From a checkpoint of a small transformer trained on Wikipedia: 14 layers, RMSNorm before and after each block.
MLP neurons of a small language model. Each row is named by its layer, matrix (gate and up: input weights; down: output weights) and neuron, and shows model dimensions 16-143. Each number is 50 + 12 x the weight over its row's rms, rounded and kept within 0 to 99. A neuron's up and down rows have the sign that makes its largest values positive.
After each neuron's rows, "fires before" lists the tokens most often just after its 100 highest values on Wikipedia text that the model never trained on; "fires after" lists the tokens most often just before its 100 highest values on Wikipedia text that the model never trained on.

L2.gate297:51 60 44 61 49 57 50 26 83 39 66 28 52 76 55 58 43 51 42 55 44 51 59 53 49 43 39 77 67 52 38 63 55 52 41 29 56 34 29 64 48 47 57 42 51 53 67 46 45 46 60 48 28 63 43 33 55 37 54 46 48 44 49 41 54 44 47 44 62 31 39 31 61 57 54 49 67 51 47 49 51 59 26 63 77 72 32 49 68 77 50 48 56 49 56 31 58 38 51 53 41 53 44 42 54 69 57 15 56 47 57 43 63 40 44 69 55 44 23 54 47 61 45 34 60 50 46 41
L2.up297:51 45 32 37 58 51 55 39 61 49 50 40 31 78 54 46 48 46 44 69 39 47 75 46 65 51 53 49 68 47 26 47 56 38 64 38 64 30 63 40 37 45 48 38 43 51 57 32 38 43 49 28 50 57 42 32 49 46 51 44 58 40 32 54 63 54 43 60 42 51 52 37 54 49 43 56 58 59 63 64 55 45 51 63 59 69 34 52 46 54 62 67 38 40 61 43 42 42 28 60 59 37 26 49 78 93 53 27 40 57 60 32 52 45 37 58 54 51 29 60 21 62 68 49 47 53 80 56
L2.down297:56 39 37 71 57 69 64 66 51 33 53 64 39 60 52 46 60 69 80 31 44 48 60 62 28 52 44 43 52 54 33 30 63 54 59 64 51 58 25 32 61 44 54 45 43 46 64 26 72 41 53 59 52 62 62 57 46 70 53 22 67 43 65 28 44 49 60 64 49 61 34 67 34 37 45 47 43 50 65 30 54 40 45 46 41 53 62 53 78 68 50 59 36 34 41 35 45 42 57 58 55 40 51 52 40 29 32 51 68 66 50 55 64 65 69 58 60 53 63 39 66 76 46 57 44 62 38 34
fires before: " |", ")"
fires after: " ", "-", " ("

L5.gate447:39 56 43 55 33 74 41 68 37 53 50 51 52 57 67 41 73 50 79 53 47 85 47 47 61 57 47 51 43 33 46 34 39 51 46 68 43 49 55 62 53 70 64 32 55 46 60 54 75 38 61 35 44 35 38 64 35 46 56 63 53 40 38 53 60 55 42 43 29 53 45 31 58 53 71 59 74 22 38 46 49 55 43 42 66 33 49 67 67 76 54 50 54 37 72 64 76 49 42 50 52 57 51 61 46 57 69 47 59 58 60 66 62 60 45 49 48 47 69 41 49 53 59 82 57 52 51 72
L5.up447:48 37 45 37 46 56 52 37 57 59 31 38 59 71 32 69 54 63 41 39 43 35 44 59 54 59 43 48 57 54 53 26 55 51 63 50 55 51 75 36 70 47 64 60 38 61 29 67 57 45 58 34 34 47 36 55 33 41 44 59 54 61 25 44 52 46 50 69 50 57 41 34 43 48 61 63 57 48 76 46 51 47 55 34 40 64 49 43 36 44 37 34 52 59 48 39 68 38 41 52 55 53 43 66 60 63 68 70 17 72 40 44 48 29 28 58 49 19 45 45 54 48 47 41 55 50 47 51
L5.down447:46 66 54 65 43 34 70 42 56 45 60 60 51 27 50 35 46 44 44 26 30 67 46 49 65 47 41 61 46 68 54 64 66 39 59 42 38 60 50 68 62 54 37 40 48 58 39 45 52 49 46 71 55 78 43 51 71 51 52 48 55 64 32 34 53 36 56 44 48 29 54 65 54 23 34 27 59 45 50 70 53 66 47 39 55 79 58 30 81 29 60 37 57 53 47 61 66 68 40 57 36 46 71 56 37 63 46 48 73 55 47 53 52 25 49 60 50 44 62 45 43 43 84 46 69 41 52 36
fires before: " |", ";", ")", " (", "\n"
fires after: " |", ";", "2", "s", "em"

L3.gate145:43 59 57 54 47 55 75 56 27 25 40 55 37 61 40 49 71 56 36 46 44 46 62 53 58 40 54 54 49 60 52 59 45 50 54 66 44 37 50 67 43 43 39 55 34 39 78 36 61 46 51 71 49 60 64 56 28 37 38 73 51 42 57 57 50 47 25 65 62 30 43 51 58 37 27 64 47 47 52 46 78 37 53 36 26 34 81 63 47 56 63 67 65 55 49 69 68 41 59 55 64 47 35 52 51 41 67 52 60 60 48 71 70 63 45 70 52 60 50 44 36 56 61 61 57 50 64 47
L3.up145:39 77 38 54 53 59 65 38 63 44 40 54 42 28 51 44 73 30 36 39 85 70 58 41 37 37 67 46 41 56 54 42 61 60 35 57 46 24 49 58 56 41 44 58 46 59 56 28 51 53 52 42 52 33 47 40 52 70 52 42 44 45 46 49 64 34 54 45 53 44 48 32 49 50 43 12 31 42 73 72 58 67 61 58 64 63 59 71 65 58 57 35 49 52 49 50 87 50 57 48 51 55 56 49 60 57 46 59 24 47 37 60 65 57 54 53 43 50 41 49 67 65 66 61 61 43 51 73
L3.down145:39 52 64 47 50 58 34 64 54 60 57 24 67 46 49 64 60 53 68 27 39 40 49 53 36 52 35 52 58 43 47 42 64 40 35 51 53 79 35 38 59 41 45 39 62 54 52 63 37 46 73 34 55 60 43 50 64 30 59 46 35 52 70 65 53 50 43 34 45 54 53 44 52 59 46 59 41 43 54 34 33 38 45 42 59 44 52 50 42 35 49 60 38 58 33 26 24 51 68 44 43 59 58 38 58 41 29 67 56 64 49 25 32 40 70 39 46 48 47 51 41 55 47 37 71 60 34 44
fires before: "|"
fires after: " |"

L6.gate229:58 56 41 35 52 44 44 51 68 68 56 60 69 57 55 54 53 40 37 50 55 65 65 47 56 61 42 59 47 56 37 76 21 35 45 47 55 33 58 67 48 42 33 60 45 21 44 53 50 47 32 41 43 76 58 51 73 47 48 48 32 51 66 59 69 45 49 62 75 55 62 55 51 51 49 44 46 34 45 47 42 65 41 57 69 54 40 61 45 34 56 80 56 51 33 44 61 65 46 58 52 69 44 57 65 52 54 46 67 53 48 77 97 48 31 62 62 66 47 68 79 51 37 38 41 32 64 48
L6.up229:50 54 66 64 54 20 44 49 63 43 53 47 69 67 41 54 70 63 39 46 51 38 61 57 40 55 49 65 67 56 58 51 51 40 37 51 62 22 30 46 44 62 68 45 64 49 58 57 55 39 29 47 49 40 66 55 38 72 42 44 46 25 71 63 73 49 67 33 51 36 40 64 23 42 66 27 43 38 62 31 54 35 54 59 49 63 54 51 50 54 49 61 62 49 27 53 63 59 46 49 36 55 51 65 65 61 55 54 40 55 48 41 47 57 29 65 53 54 53 56 66 36 65 57 38 60 59 42
L6.down229:63 43 46 65 65 50 52 48 62 52 37 36 69 48 67 47 49 37 64 76 52 30 59 53 44 53 46 37 38 42 40 39 49 53 52 42 40 72 38 43 30 48 52 35 43 57 47 41 45 73 51 32 37 56 54 57 65 42 41 38 44 69 38 54 58 71 39 41 37 41 52 58 31 50 38 37 49 60 42 30 45 47 52 76 49 45 54 40 31 49 36 68 58 50 49 54 40 63 56 44 47 48 77 31 51 61 37 45 63 38 55 45 28 56 75 69 37 58 28 37 53 44 57 28 43 60 65 54
fires before: "|", "|---|---|---|---"
fires after: " |"

L10.gate28:56 41 45 53 53 57 61 71 66 37 44 40 53 33 59 33 53 74 41 43 57 54 69 52 55 60 34 42 30 50 38 36 60 35 59 64 44 56 59 52 17 52 56 60 62 68 62 55 47 53 57 48 59 37 58 54 63 76 42 57 52 49 72 57 85 43 65 49 32 63 51 38 55 65 50 45 34 53 34 52 49 56 36 68 81 44 69 52 43 45 63 62 58 51 40 60 46 51 40 54 48 62 55 74 35 67 50 43 34 66 36 50 45 45 51 49 54 47 52 68 39 34 30 57 58 40 37 58
L10.up28:67 52 73 46 49 43 47 58 44 65 54 48 52 45 49 68 33 75 46 64 41 60 44 29 42 42 52 41 43 50 41 57 36 57 41 44 67 37 57 61 63 62 44 43 56 57 51 48 37 45 44 43 52 57 48 53 64 55 60 49 23 29 70 47 60 54 50 45 51 43 63 44 58 48 44 70 44 46 45 41 43 56 43 68 58 49 76 53 77 43 47 58 33 60 42 51 32 53 60 53 50 34 58 88 59 54 42 58 54 55 34 49 53 53 35 54 63 43 59 44 66 38 41 51 62 56 42 40
L10.down28:66 34 38 27 23 68 45 43 60 61 31 49 50 44 68 41 62 44 35 53 67 67 59 46 54 36 51 35 56 45 56 46 49 38 56 51 26 54 46 38 35 27 54 46 32 41 43 48 84 66 60 53 34 48 39 49 50 61 34 41 51 55 63 65 70 59 49 34 49 55 57 61 54 57 40 54 38 65 25 35 80 42 52 77 69 43 44 46 24 55 46 51 68 60 59 50 52 50 53 42 54 59 39 42 57 54 52 55 31 50 44 53 48 48 51 51 63 50 26 58 33 47 53 32 66 45 54 68
fires before: "|", "-"
fires after: " |", ")", "."

L5.gate21:53 57 58 53 52 58 57 45 28 43 62 41 33 46 58 32 38 59 51 42 37 36 28 46 48 49 50 48 22 40 47 56 56 48 52 50 48 54 54 47 62 51 66 42 45 39 66 28 60 55 27 53 38 49 40 48 47 52 78 61 47 59 46 53 31 40 73 53 23 46 41 47 38 50 44 51 72 39 71 46 23 67 51 52 68 36 56 46 53 34 51 51 51 68 38 52 55 51 38 41 58 47 48 64 55 37 43 53 65 78 43 66 64 52 44 38 68 69 71 62 27 55 69 55 55 54 58 37
L5.up21:41 30 49 51 35 62 48 63 36 60 43 49 44 36 39 39 46 48 47 51 46 33 37 52 50 44 60 60 14 50 65 40 42 61 55 62 56 39 41 49 52 47 52 50 49 52 60 39 59 49 67 40 50 34 49 62 49 62 51 59 54 46 36 66 54 44 59 54 33 38 36 30 45 44 46 45 66 58 51 72 48 63 60 58 52 54 31 33 38 49 35 61 39 64 61 36 57 58 35 54 42 24 35 60 69 33 47 49 43 68 41 43 51 66 45 55 76 44 41 54 41 76 54 61 62 76 37 66
L5.down21:64 48 44 53 66 52 50 44 64 36 55 37 36 54 49 38 62 36 40 64 46 38 69 48 71 52 43 50 75 44 65 31 50 63 25 32 45 49 35 38 57 63 62 32 63 63 53 33 45 50 46 60 61 64 52 43 32 58 66 37 41 64 38 34 62 78 49 55 78 54 67 73 40 34 48 43 43 63 50 62 59 50 48 59 54 75 58 46 60 70 22 47 41 47 60 62 46 53 55 57 39 47 54 51 37 43 58 73 55 49 55 58 55 22 54 76 43 66 57 59 57 50 65 51 55 51 73 22
fires before: " ", "0", "\n", " |", ")"
fires after: "1", "2", "0", "em"

L2.gate175:45 63 36 63 61 49 53 36 62 51 32 68 55 64 43 39 64 71 47 28 57 48 54 44 52 49 55 70 59 62 58 56 33 66 52 31 74 30 61 66 60 51 38 65 42 59 30 53 84 46 61 44 55 50 55 55 45 41 72 76 55 64 54 51 34 45 74 47 63 58 52 24 59 59 44 51 53 40 66 40 55 68 20 55 58 66 50 47 29 40 40 53 46 37 32 60 51 60 54 38 53 43 58 58 61 48 52 54 37 60 49 59 28 52 58 38 36 30 45 23 52 63 55 47 54 40 45 58
L2.up175:52 46 42 41 52 40 69 46 71 29 50 53 75 70 51 52 32 55 60 69 77 60 64 46 60 38 60 48 42 49 61 67 52 38 44 55 57 52 57 45 45 53 39 50 53 33 48 40 48 78 24 39 36 75 36 54 39 50 59 57 60 42 64 53 52 60 90 48 41 28 44 42 33 42 54 47 56 53 40 61 49 51 48 42 37 32 60 48 60 58 48 50 53 63 49 48 51 61 40 48 56 60 37 34 49 32 54 32 78 28 66 46 43 53 39 51 69 55 55 43 41 41 79 53 53 55 30 50
L2.down175:66 43 39 59 50 56 56 50 49 45 36 64 45 72 54 41 71 51 37 52 31 53 34 40 64 63 42 42 46 47 53 44 44 73 56 67 58 60 46 47 40 31 44 41 46 46 54 61 61 46 60 47 68 33 62 62 59 65 63 64 57 70 33 64 57 54 37 53 46 68 60 21 39 60 50 67 32 48 40 31 63 35 29 46 80 55 59 51 22 48 50 56 58 53 41 51 42 57 41 44 32 59 54 63 45 59 41 57 39 58 40 63 56 48 51 48 54 42 49 43 44 61 44 55 79 31 70 45
fires before: "=", "==", "===", "P"
fires after: ".", " |", ")"

L9.gate403:37 40 42 45 50 50 49 45 45 36 47 44 79 52 58 56 44 59 42 55 59 49 43 35 55 60 46 37 44 37 48 55 53 75 48 38 56 49 50 49 50 60 38 50 59 76 42 57 73 48 50 50 50 55 40 36 35 48 17 25 43 43 48 56 67 45 63 37 27 50 30 55 33 44 44 56 51 29 53 61 47 53 53 55 31 72 61 80 53 51 41 47 29 28 53 59 65 43 53 55 66 41 71 59 44 50 44 53 71 73 65 50 67 31 53 42 47 51 40 40 54 36 49 50 64 41 56 41
L9.up403:51 46 36 42 59 54 48 56 48 45 46 63 48 46 39 49 52 48 48 50 52 31 46 30 51 67 43 50 25 53 73 56 48 55 35 36 48 14 47 66 64 46 24 62 36 44 46 64 72 59 66 57 59 51 47 63 37 50 62 49 61 35 26 53 70 60 56 56 43 46 64 44 65 65 61 29 36 54 66 64 46 40 34 63 40 48 67 44 44 57 55 42 59 73 52 55 62 36 29 55 50 17 50 43 60 65 37 33 51 61 40 38 40 55 39 47 41 22 42 43 52 40 41 40 41 49 46 55
L9.down403:52 39 42 59 50 74 60 40 71 65 54 38 44 51 55 65 71 43 45 47 63 57 60 47 23 28 54 39 65 34 43 51 64 55 63 47 39 45 37 45 45 36 61 40 45 54 41 32 29 47 33 53 63 31 41 43 38 51 33 42 48 48 44 75 35 48 81 53 71 66 47 60 52 46 50 37 36 47 38 49 34 63 41 42 56 47 33 51 48 61 53 58 61 50 72 34 54 45 60 45 33 59 42 30 66 33 45 38 32 62 58 59 59 43 60 40 59 61 56 82 43 36 49 61 49 46 49 37
fires before: "–", ":", " |", " ("
fires after: "01", "99", "00", " ", "96", "9"

L9.gate83:57 36 39 66 48 51 42 46 52 48 43 44 82 51 53 43 57 48 35 40 55 76 61 37 56 46 49 52 66 37 40 34 62 58 39 56 53 51 59 62 76 62 59 23 53 55 50 37 62 26 42 58 46 39 59 56 24 49 44 63 54 68 62 53 72 70 51 55 47 61 41 59 41 64 47 52 52 52 40 51 45 55 42 54 57 45 64 60 63 35 45 78 62 51 42 41 59 53 52 62 59 69 56 47 29 48 32 56 34 63 48 44 65 48 59 59 35 49 29 64 47 64 50 24 63 34 47 24
L9.up83:59 45 60 52 39 47 58 67 60 49 36 60 46 48 60 56 46 62 07 16 77 56 36 49 55 53 34 59 56 47 45 25 61 73 33 49 52 61 39 37 27 43 58 64 46 53 53 59 40 48 40 69 35 34 59 58 56 53 51 34 44 58 61 48 63 58 51 68 37 50 32 34 39 49 57 51 55 46 45 59 69 39 65 45 68 68 45 49 55 45 59 51 42 71 44 37 25 41 26 48 28 40 37 60 52 71 45 78 34 40 34 56 52 58 44 48 49 47 53 45 60 46 46 40 46 51 48 36
L9.down83:55 25 47 58 45 61 69 39 48 61 34 47 71 40 44 34 93 26 41 39 65 63 57 67 47 37 65 61 42 48 50 52 44 51 55 49 33 51 49 38 69 47 41 57 40 46 45 51 67 35 34 49 47 40 61 42 46 44 40 43 55 51 46 49 59 66 52 42 58 74 48 73 52 57 50 49 34 43 42 59 57 58 48 70 63 53 44 41 43 43 53 49 66 60 41 40 62 55 57 47 68 71 41 40 39 31 58 40 47 58 22 69 46 50 66 56 41 64 34 37 55 72 27 36 78 46 62 56
fires before: "|"
fires after: " |"

L5.gate309:61 65 56 68 68 47 50 40 53 59 49 46 81 63 52 45 62 35 35 51 54 47 72 55 56 66 65 39 42 34 46 45 44 54 36 51 54 40 58 44 50 46 55 45 69 28 41 48 70 27 40 38 58 58 53 47 53 40 39 37 38 37 60 74 77 61 55 32 29 60 57 48 33 51 43 41 25 47 50 48 79 59 43 70 50 51 42 43 43 51 46 60 38 41 37 67 42 37 41 51 42 58 54 47 35 39 38 82 50 50 42 48 69 54 56 44 65 62 50 50 32 24 57 46 57 44 58 55
L5.up309:61 57 60 47 62 42 50 56 62 37 59 55 59 64 53 45 42 80 46 52 59 56 40 15 53 58 72 52 64 45 33 67 48 51 42 24 57 26 60 42 71 57 46 56 33 40 41 42 40 35 49 29 41 44 57 47 59 41 52 46 35 56 48 48 45 37 57 63 48 59 35 53 67 47 58 68 40 41 49 40 34 45 34 50 50 59 56 57 26 50 52 47 38 47 01 64 42 61 47 62 39 56 70 37 51 57 26 55 37 34 47 48 61 44 40 66 42 60 42 29 68 69 41 70 46 64 46 36
L5.down309:71 46 68 51 40 55 57 47 61 70 18 57 54 56 60 38 53 38 56 39 47 56 63 56 37 66 76 45 46 49 52 42 40 41 55 49 36 62 49 52 38 43 65 50 72 33 63 62 53 27 33 39 43 38 60 43 47 50 41 35 37 52 38 59 61 59 47 45 47 61 28 42 27 42 39 41 22 38 35 53 76 34 52 72 54 56 44 47 41 45 35 58 65 59 60 67 40 54 41 71 48 66 46 62 50 60 37 59 49 51 34 59 37 46 74 62 75 70 41 37 42 33 51 35 61 54 51 52
fires before: "|", "-", "==="
fires after: " |", "===", "=="

L3.gate142:82 44 68 61 63 57 47 45 61 46 75 33 44 58 65 61 46 43 61 43 25 47 45 31 33 54 31 64 40 60 59 38 56 53 41 70 20 41 49 50 61 73 57 59 51 56 35 39 80 29 38 57 48 57 30 58 41 43 61 57 39 64 61 59 51 57 37 46 34 69 66 50 55 36 48 58 66 50 43 61 34 48 38 72 79 49 36 31 45 50 43 34 50 51 54 49 45 38 55 51 51 41 36 52 25 52 48 53 40 53 60 56 58 39 52 38 46 61 59 50 68 43 56 63 38 47 40 43
L3.up142:77 63 50 51 62 52 37 44 58 45 71 50 60 44 43 42 70 37 37 45 51 40 45 58 66 52 48 36 45 71 60 48 60 66 63 62 56 44 42 48 39 57 59 68 29 67 45 45 19 46 73 53 56 34 70 40 45 41 50 62 41 44 60 57 56 37 19 34 58 33 68 68 73 56 40 52 41 57 42 45 34 58 52 38 67 35 58 45 35 37 63 59 53 57 34 55 28 51 45 19 47 48 33 39 53 47 49 57 50 36 57 59 35 54 56 45 52 49 69 71 42 49 55 39 49 47 41 62
L3.down142:20 32 53 50 52 48 55 48 47 62 51 52 53 70 57 55 41 51 51 51 60 44 45 33 53 42 30 54 58 32 33 59 64 38 45 53 50 60 55 28 54 21 29 52 35 45 34 54 75 47 48 65 56 77 40 51 55 43 38 53 45 40 47 52 50 70 48 51 57 29 64 46 30 61 49 33 45 58 58 40 45 49 47 55 45 69 47 59 34 36 66 56 42 54 43 49 68 35 47 69 46 42 61 50 38 35 50 69 55 53 50 35 50 71 50 46 23 45 60 33 62 62 30 34 45 61 45 37
fires before: " |", ".", "–", ",", ")", " to"
fires after: "00", "01", "95", "90", "94", "98"

L10.gate109:39 62 58 66 51 61 34 32 29 45 36 50 77 32 57 56 31 34 41 50 52 71 49 48 58 29 61 49 35 56 54 45 45 63 50 46 33 56 75 67 50 37 62 59 62 43 33 46 82 45 48 56 56 56 42 51 33 55 21 60 34 62 53 58 58 58 72 55 42 63 45 53 43 37 46 35 71 50 35 40 65 41 41 51 68 56 59 59 46 24 38 54 51 56 54 79 66 39 31 57 33 29 40 61 32 51 59 33 63 44 53 61 40 45 52 50 42 54 52 64 53 46 34 48 38 53 33 71
L10.up109:53 42 61 34 38 58 66 43 47 52 53 54 49 46 45 55 45 35 68 60 64 42 34 42 43 57 48 51 35 57 23 34 60 67 48 43 55 50 53 59 70 48 51 56 67 58 43 41 62 40 49 63 48 36 53 62 48 71 13 51 54 47 52 63 59 38 30 46 77 40 47 68 56 13 35 46 53 44 29 39 65 50 61 59 80 63 55 46 49 53 59 45 44 74 30 35 32 55 39 52 59 57 66 62 45 52 66 60 60 32 57 35 55 53 54 31 26 53 39 58 54 60 41 47 66 59 46 68
L10.down109:52 49 31 57 42 64 73 17 64 51 71 50 65 37 65 39 52 55 61 52 50 45 62 60 38 43 53 63 61 66 46 33 74 35 51 43 61 31 42 47 55 48 45 44 31 65 42 53 50 51 49 35 33 57 37 51 47 58 68 53 49 46 54 20 48 70 71 64 49 37 63 42 64 67 59 47 35 60 51 33 34 49 45 28 56 45 62 52 44 59 50 42 53 30 46 57 65 61 52 53 43 40 41 46 46 44 51 35 58 70 38 64 51 43 44 59 51 45 37 53 64 63 41 33 49 37 50 43
fires before: "–", ":", " |", "areer", "\n\n", "=="
fires after: "01", "02", "00", "97", " l"

L7.gate189:57 39 50 15 53 51 58 59 47 39 62 48 50 49 45 54 60 72 47 53 62 60 54 27 50 45 55 44 44 46 41 71 40 67 38 82 37 62 52 28 62 21 63 54 71 47 59 46 75 67 48 89 61 21 54 35 58 60 53 33 56 48 49 41 32 54 53 60 65 41 58 46 34 60 55 51 63 40 50 37 52 58 42 56 27 49 70 35 52 65 46 44 58 58 54 71 35 44 68 38 54 46 45 35 54 50 64 45 44 65 39 54 43 40 60 52 39 48 64 37 50 37 45 52 33 63 48 46
L7.up189:81 49 55 56 38 48 43 59 60 45 45 69 44 61 60 55 70 50 48 52 52 52 22 46 60 48 61 34 29 56 69 61 48 48 45 48 35 48 44 54 62 48 45 49 43 68 17 41 57 52 49 42 49 42 30 56 53 69 34 38 41 45 56 53 66 60 70 24 49 41 33 33 54 45 66 53 70 54 45 55 41 44 54 49 37 35 42 40 58 48 54 68 57 55 67 48 45 51 35 51 10 21 68 44 56 57 53 73 56 58 55 52 36 60 46 42 66 50 57 44 38 33 71 57 57 51 36 54
L7.down189:31 38 45 16 38 51 41 47 36 66 38 41 37 54 39 62 33 69 57 72 52 58 48 38 51 18 66 46 58 61 27 71 65 41 62 65 49 54 71 37 50 40 60 41 34 64 24 59 60 38 57 42 32 33 59 61 42 55 69 73 39 51 37 67 32 55 59 53 57 41 65 54 43 54 44 56 54 76 51 58 61 60 71 52 46 47 43 42 55 64 50 54 49 44 71 43 45 52 39 39 50 50 61 56 49 59 57 46 38 75 57 49 53 37 62 50 63 45 39 64 33 43 56 42 66 22 43 34
fires before: "=", "===", "-", "==", "|"
fires after: " |", "E", ")", "om"

L6.gate11:36 39 35 50 28 53 50 51 60 59 41 44 72 57 28 59 41 53 55 54 53 39 65 46 42 66 47 51 60 66 44 44 27 59 51 85 38 57 58 65 64 55 56 54 53 57 40 62 48 43 67 51 47 42 61 31 31 43 54 56 37 77 60 60 37 44 41 42 20 56 59 54 42 53 56 63 63 46 26 48 42 46 49 40 31 73 43 59 41 47 63 62 50 50 45 42 63 47 40 63 77 58 40 61 47 42 40 54 40 42 62 50 71 37 54 36 64 44 62 66 64 37 53 72 46 44 50 64
L6.up11:40 35 46 58 61 56 63 45 72 33 33 42 41 49 54 63 43 49 51 70 39 58 50 78 46 47 37 48 43 34 64 48 59 51 62 50 41 44 46 38 46 52 40 43 48 65 50 37 50 51 62 39 60 67 41 56 31 47 62 57 77 37 52 50 50 48 56 51 62 28 29 12 37 35 55 30 48 50 50 51 54 69 52 35 58 49 51 43 57 49 54 45 32 48 53 50 25 34 50 45 41 45 43 34 57 61 43 47 48 54 43 57 30 54 38 54 55 51 59 51 51 29 52 47 64 45 59 51
L6.down11:57 58 48 45 36 55 47 29 51 35 65 38 81 32 45 38 41 49 34 62 35 41 58 33 63 58 45 48 21 65 51 53 53 57 74 48 30 49 44 53 52 47 77 44 64 61 25 50 49 38 63 56 46 41 37 53 75 47 45 43 41 50 48 61 43 40 50 65 33 56 61 60 59 32 64 72 59 32 64 30 57 55 53 53 53 77 48 50 71 54 50 64 57 50 69 69 54 59 35 66 62 34 57 28 57 59 42 56 45 53 42 69 53 44 60 39 53 46 60 52 39 48 53 49 50 42 50 38
fires before: "s", " |", ":", "–", ")"
fires after: "ab", "98", "99", "96", "on", "01"

L6.gate6:55 54 58 50 58 50 47 30 45 22 41 42 46 65 41 51 48 62 30 45 63 50 63 46 35 62 65 56 44 43 51 42 44 89 29 36 50 50 31 27 40 50 57 34 66 55 77 61 67 45 42 77 54 43 55 56 52 51 41 69 33 51 48 46 46 52 28 34 49 54 50 26 59 61 36 38 23 16 45 27 69 45 69 43 57 65 41 59 46 64 57 54 48 47 33 45 53 39 52 53 50 33 71 40 56 60 58 70 47 35 46 57 36 39 63 45 67 44 54 56 44 32 48 51 66 50 47 61
L6.up6:77 51 57 64 47 53 45 80 62 60 58 48 31 63 51 40 48 63 50 61 52 65 69 49 53 40 63 35 62 49 74 63 58 42 55 34 55 42 45 52 57 63 37 40 49 41 35 34 27 42 56 25 48 42 48 57 60 41 66 43 63 78 53 51 44 59 43 61 37 57 56 46 62 37 54 66 40 63 33 38 38 59 38 44 44 37 69 40 62 49 41 64 49 35 33 45 43 43 52 51 46 56 49 32 27 26 42 51 50 40 57 66 44 49 34 44 45 64 42 52 40 63 37 59 67 50 33 45
L6.down6:44 41 46 39 61 58 64 51 49 34 38 34 41 47 54 45 46 56 54 43 45 64 53 53 31 42 83 31 62 43 32 56 46 55 35 31 41 62 48 29 49 37 61 35 45 49 51 64 67 62 35 50 46 24 69 37 61 60 49 38 53 43 40 54 59 68 45 45 52 48 40 74 41 44 73 45 38 61 64 64 29 50 44 75 31 49 59 44 42 64 42 56 40 51 57 45 52 48 47 48 68 32 64 47 27 63 49 49 32 66 48 42 47 58 51 41 87 51 30 47 66 60 57 66 57 54 40 40
fires before: "==", "===", "|", "The", "C", "R"
fires after: " |", ".", ")"

L3.gate183:54 45 62 35 44 59 39 65 53 38 69 47 61 40 42 59 41 36 29 53 42 52 71 58 42 54 51 58 35 44 54 67 47 51 37 47 62 49 34 56 47 64 49 51 36 45 50 76 71 38 48 55 54 66 44 56 45 69 47 49 41 49 60 56 37 53 59 51 11 44 60 60 57 38 50 51 42 49 48 37 64 35 57 60 78 67 57 60 63 51 22 45 42 31 64 52 41 19 05 44 56 50 82 42 70 47 26 42 31 50 51 53 50 49 48 43 65 54 37 38 59 63 47 58 53 62 46 47
L3.up183:51 38 48 51 46 52 46 46 34 66 38 51 59 44 40 56 62 49 35 41 65 52 42 52 52 40 32 47 55 64 60 61 53 65 32 58 49 28 38 58 59 22 62 24 44 71 42 45 72 57 62 58 53 58 44 37 60 57 58 35 65 41 36 42 67 50 46 44 38 57 52 52 50 53 41 50 52 30 62 30 62 66 53 61 48 59 57 62 52 47 58 41 43 55 69 51 35 29 46 22 34 44 49 40 72 53 75 37 75 34 48 57 38 34 37 50 50 39 41 57 56 70 47 40 65 50 46 62
L3.down183:39 69 72 59 50 58 50 42 40 60 41 52 49 66 70 52 38 30 31 46 38 37 43 37 42 42 60 35 47 68 65 33 35 52 57 56 49 54 73 52 62 43 23 66 31 30 48 53 56 61 58 71 23 62 41 55 66 51 47 47 40 33 50 45 54 29 52 47 44 43 30 33 50 56 31 38 48 40 39 46 35 31 75 49 38 41 51 51 50 70 39 45 59 32 34 67 53 61 41 47 56 51 47 53 27 72 51 64 36 52 70 54 51 59 35 73 54 60 58 37 48 38 47 45 55 47 47 50
fires before: "1", " |", "2", "–", ","
fires after: "01", " January", "00", "97", " November"